Weights of a small GPT-style language model, trained from scratch on English Wikipedia: 8 heads of 64 (1 for keys and values).
MLP neurons of a small language model. Each row is named by its layer, matrix (up: input weights) and neuron, and shows model dimensions 112-207. Each number is 128 + 24 x the weight over its row's rms, rounded and kept within 0 to 255. Numbers have three digits each.
After each neuron's rows, "fires after" lists the tokens most often just before its 100 highest values on Wikipedia text that the model never trained on.

L8.up3239:157113167131072129117119166142114130140101113086132086101116129137147126122124145120131120109134111148109131134128122106129125126141099135145109141125118162108147124072114158101151118160135159122131152119085156143137097120101082130136128138147063130107103127108091166129105075096145175139
fires after: " (", " \"", " un", " was", " per", " under"

L8.up3322:158105149123111113105138117162110153129124096102159117093090163144157151147126140132169148079124115118088184157134124095109127148157153124107151140152103135162113167175132156145073141145124097165130189136145114085132122195119167135170146155116136128159087139118143145142153118160119130140
fires after: "."

L8.up2931:123142134182135085134113146145157141187147138090123151099143140115130119157125136096116107077118139168124129135124096116127105087113141132110147159152105114116155105144128147119161169101089102153169117140171133150115109115086125159134140126128105086188114124139126135190130138121103116124
fires after: ".", " No"

L8.up1171:112113132141136146106184146148136141138096118132098110134166150102132113131144099106122113134113155151150158151192088072157164122131140112154156135108085140185138127093119134095113172149150119133106098121153075120122112149148183132150089110118162088121128134097118109140127134147162127115
fires after: "-", "\n", " Succeeded", " Preceded", "/"

L8.up1212:138125089183119082144136079112107152118120078144133117107090186172151154106145135137123137123135118087075145131145121101173127126130152127117150116138132119121103119143098136143139189098166151147144105156161141123114116120113148158128142148116110098151105112188098122141159108121139115157
fires after: ".", "="

L8.up157:153084084109125155140112128144130094122155153110088153162129121124111096113161146123134161149123092119109167110151151109154143125161149088123136153101101111142122139105117094112170138141108157158119113206140143102140167127127166113129135127100153131122123108155125120152137117134128145159
fires after: "-", " on", ")", ","

L8.up1497:143070151090102101139167117118112087127126134145169123130160170112169120141117116122121111169112139131129153146142140127117134125118123124157133113124123140139109130146147144112118139158170159187150165116131122123142119121104173120124153130158070111105113102128147157127138165156167173140
fires after: "  ", "-", " •"

L8.up3673:154058135097088158110158174134123115118140121107123152147119138119092084114120185146139082131139122164123126132142120165142124109095087108130114140114091156129098140142098121128168129138143120143145140089135108104114131116133092136147115153091123091131126104054126114151140121087152097116
fires after: "\n", " —", " on", ":"

L8.up871:089150086106149131093118112099118086141135170157140127124120153087085095165117125150130155106127117141133156134139132136121173099128116110101163113162172176121137173098166110093155131123167127135154111168126129154112145165167110106136110161110097165123161138126134163145138094148130131126
fires after: "|", "-", " It"

L8.up1738:176137129155114155144115123079107123139115131113145120123140109121103110122206127130123170096123147107146133159143112164114145092126117156110147184097095117135137148153099145106127119163103160138129133123138136092157112106135169127119129111146145157068181154121143099128137123142114142108
fires after: "-"

L8.up3498:117135138097153143182124125111112128079138107175141124123137156140118168152134161176141130114106119169089140081103147168147134154116141121163137082195118091170141090123153128117129133101110135110097107117121039115123129159133115107079121116126136142123142117091154113133143120121130160170
fires after: " on", " (", "On", " On", " Ch"

L8.up300:108085088110085115113095117169138160116090131172104098127096082134175124139151156119148153143135149111131129107119139102146109113124103133123101114160121149153156099109124166081119134135109131144166117106080138126135136133095134110095104180127115168146111138151137072112146061147167134108
fires after: "|", "-"

L8.up2382:159136139134139168148155160148110116131097145113156125146157101140159107123102111156147149135102107154151139156123136118109123154168088129127109137136151137130102106129062131127077139146134148156159159122168137161163128103096114110161120110142104139139073140084112118124142133106120118151
fires after: ",", " (", "\""

L8.up17:111079109146079143093127107144124138114066128122138102175084144120104136084110165097128173129146143142104117106146167126177163129092121121132156126148133148153164084137127110126142098096169086136155146142119189124145116140141128153150110120125150110130126137134110120121143111129121160172
fires after: "|", " of", ",", " El"

L8.up2594:072124158141142121162121100104152165141150174129123112136139139133101091103132085143120132107078113145141141130133152143135136126100114152125160155118171122147161083131070131138123154146123163115110158126157160129166140115149091135126127147120112154098162122084126128144139126083101119123
fires after: " |", ","

L8.up1258:166091112156100157106072139104117156150090120124105101102143116102116123136116079141114151111060109105157171146099142110094098109144147113128113141097137086108147135126158120118102153075140127143094118121147154171104124154111142116097157114112137143124152177138140112145122149119161140088
fires after: "-", "|"

L8.up3191:155191146136127151125142127131139138151163129136134114098125093122110117144150097114136166110096154114105089104131175149135138120122168146142160110082105100128134132135175151077153113162145108132151121089115067088131122114149139142127142117142131124128130118123159095117118101135074171093
fires after: " the", "\n\n", "H"

L8.up1586:151112120124166120119087136180144086161150137128151117107162177153122141129110134139141132111089090147118116147144095131125121099149133168150109126149090106123086131170172177098148142149106146111104150110149113109122127135134164134113093134142127147119112178164149143166123119140190143115
fires after: " |", ".", ",", ";", ":"

L8.up2037:129070102117166114080105148143125116110105104111117130172134136086113142081127109163103111130119118132119115152132088106104116119116092132129138093121173105165112133123156109132109125144115132149189130143076133116109147127124149150120125167149148125118115163087124172168118163140139139137
fires after: " there", " There", " on", "On", " On", " –"

L8.up3768:052154150156121173120128168104096153140139068101092093151127085132073161162157112133121096121159130148107132119126131120131151119101069160126097117135131134149128124094110120115153104095130090110114113107127143132133135137112121113157132121147127153163122102098162165084128105105125164138
fires after: ".", " \"", " and", ",", "′", "'"

L8.up2415:090127150100146159089093108117108133112142089136119110185111142131122132110098128151156130122137126154129104159125113166115051128148120075123108133131153167131125133120139127143184147139144107124127111171141142114137129104162116105137126127117122160125096129122110133130164109171121130182
fires after: " |", " to"

L8.up3846:119111136107086138121102100115106143145135146116140125104143157105108146126146132104112154100112153131063111143115096134156141129115162165104134101112103139131109138153140137111114107107140117176130134146120142102101154098131133110137111156111124184163110114138127140131116142140153095126
fires after: " on", " |", "On", ","

L8.up1410:089123115157125144139132153138149111124145064088187143083135145194111139090099118137129136149111150083083148091115115139115156127154146140148091134097090133135138109149139141107119149108139082122145138109116123147119115148133125159163170133101142109113127112154106143119103140135171110089
fires after: " was", " be", " were", " took", " is", " not"

L8.up20:126147131095138119111140092147110091154135128107133114179127114082173088126136113157168152115117097154149134083167093131139143134135129142139118151159142108108137180124138095128137113145128148150125118153166126140143126111119146153151118150092107128168101126122127133111119100133126175094
fires after: " (", "("

L8.up863:121108164102157105123097101184100159153119146133165121135161155123162152099105134130138139129152143128140133139087149150114135083150129141142174138108104117173177132141156127120152133166183127117101109138155136133146156130131137122133113143128110121101148150132124139117139062123144147091
fires after: " |", "–", " to", "19", "\n", " te"

L8.up3396:137074111127087151176120152136160129118115099129100141099115114095121115102110148143112129139113161080117126152151133112117168144136132130107175157148154125141133105178149109128115127136136139149096132110134146105110136143112131133088099142147109146170115121130124102126134123135152142111
fires after: "|"

L8.up2561:101168118151145150141139110073101156147139135102115117129102173148114115096137131154122133135146123127135114139116141098123149104186138100140124137165201106099141099135112113123118141094102083102141150161134129110102118172096124082132100148161128143122151149119179185139126130080108113132
fires after: " 0", ",", " —", " 2", " 1", "2"

L8.up2645:148164113110141191138143117101170125127143107112157159148092126090142141077124117153087137126112150105131110142098128123130153124119107109137138128147106174121078098096119144162131094154140143087099158149088149128167126123121151153117139129159091134111143141123155132160112127157123147113
fires after: "-", ".", " \"", " ("

L8.up564:138159143096178136146118133106109096147133120124099122106127143077117143156114079124145136136072145152146132153181107095146117168103111146088148121136086154129106127149149137135169115091170133129140143091153110160139103138115136112105129106117125176140154138149121103172122129117137120094
fires after: " |", "|", ")", "D", ";", "="

L8.up1567:141125043137137098161124167130105136125162131114139137141136158104163130128128137122109137108163141131142084123125105145107133113109174101122122118099125102114144101087134131121116141158115110180122125131106113099123121101141113116136148088128113150122107114131126135153164130145152123134
fires after: " |", " the", ";", ".", " ("

L8.up1324:154080103140120095150124138107134173123125139095110161128150144097128133135158117121120098124119173154152169118109114095180132115139146159115137103121130158128123152142122114129138127181163118146099127167124097137125161134110138099116158099125135148112103137145095064102124137134135073097
fires after: "\n", ":", "ulu"

L8.up2003:105106111142116132139110118155145104111098109105165092145097097166142147140143122141123146093170108139103086115140081136168135152096091133135114121085131107134110141123079143101151085140133181134111143130133080174124143153134148167067091140152141113142147121112149156128134136138129098131
fires after: " in", " to", " of", " \""

L8.up2918:104110157118143124143133149141155123138160102130133158108127137153137118125113081136141099169100113183126111145109166111160071112142128099147089140127098138142154155133111108127107127160156139153145135166108149125097107140136138134092101105238096161136101138138086149132092154113137096117
fires after: "-", "=", " ="

L8.up1523:115135147116115143112125136175176107086122107113128111168140116118131150125140087115116133086149138147152124153143168148105118110162143172121099158119138144167144134108137142049125128131113148141113089125136099135147168137121125135146126099168105088129125134114119124120119159120127135133
fires after: "-", " al", " Al", "Z", "G", "C"

L8.up2745:122078122134151124121181158076122098109125113079115125128129149120173183096135105141110096144090097117106150143146097194137179137115130151175125115129169130138093139074107122115154145150128117129100084190138134139114171165150127148130128117151141075141134130094162135106134111120152169155
fires after: ".", ",", "C", ")", " ;", " Human"

L8.up290:120144155118168145162113145167099094136082123126153138123105098173115134120162135141134155165123133112105144129109140172155058111117154105103144077130081132092150118153115102132138100122142128154183129109120106140100119143130111140129130141122096143129119132134105144177123120098114117082
fires after: " a", " is", " as", " became", " was", ","

L8.up11:095131140106141091106086119160123136114161097109124124097119160122115116087135143091139116139112130150151119118108120115157099142149102149122157086070146174084115118154109124140115112083106141123083162130173099149189173126150123107140118145114118151128113159130110117176103183129111143132
fires after: ",", ".", "s", " that"

L8.up3547:145111132121156165114184122112166089147117124111082137200106124129145105137103163113108170171102122167166144131122108087159128154096140128099120134121091130167076137128151165142146116126130154145142103145119125109108110160136128146117104133142164097131106124121114142144110129150154134176
fires after: " the", " during", " in", "During", "–", " of"

L8.up3779:127108163178132133143122118131100082089138128098121087125167117119127137118086089130165093133117122135140122129148118163118144129154127145134104155076101153139119126209116129111119163118187109129150148128134133126132121102114104112178174123120125129122140135099086156109116094176149128122
fires after: ",", "  ", "=", " July", " January"

L8.up2832:119150109142110141137162106147138113141093158107085107142108124198143165131129105127110127134143101082118104131112113170134139117076127142108112098139082089137118072110109108137139105099158136146116101154140131098112125167147129132118147156136119178146133110116149084114126113120101127167
fires after: " the", " for", "1", " 3"

L8.up1927:122157143176119121106126102167122141101095098158130135162153102135119156147122096134154161091107147103109114140097119060113115156135135143132136150134120179117152121113154138124104145102116128137121102077167111138133172153112154104129099121116101166104107123167152097106132142166094206139
fires after: ".", "\n\n", "\n"

L8.up660:147077115150100109130101146114124125142065127108160112141111102134094131125114133206134126128127150140123178132123091139130098124134152100137145128123137131135101117157139127109168129142149136103174121165106082070108150151155139122120125112088161165116169127141112111117133107123155101122
fires after: ",", ".", " and", " is"

L8.up3983:113096135136120074118138084127150137134097133131163107173141127142106135188147137130158125114146157125122140138102096126191146104121110122124134132109129115105125114090161126152126123096115140155133160177108115085107155113106098113090165168101115135139072167097139090147202111123141086113
fires after: " on", "\n\n", " On", ".", "\n", "On"

L8.up714:121103103092092106140129120106153090159166124122154128145125134133118133151114104128155094173106101121204140166140160080134156128127158142126164137177170133115105100145106192118120099124156154146136112128152152102111119124101158125124097097122098146111138121132121111095123135153147156135
fires after: "=", "  ", "%", "-", " ="

L8.up2859:103135114130111148109119095187108109134105146141157126109078138149112137101127088068109136107142127101124159169122126127155133137146116108139150138142161152133138085123126145076129135094122154147094108102106155130140162173112140129143147132129116158141116113119108105137141138120103155156
fires after: "|", " |", " track"

L8.up2917:108139124154143138142123113102127118147147155114108125090120111120127163128084099111143119150149159122089099135139147126113089094124152173133110122159111130112131102144144096147120171136143094130082112152088118135109152106120118148129121128148139125120128113118157073116126095092086129128
fires after: "=", "\n\n", " and", "\n"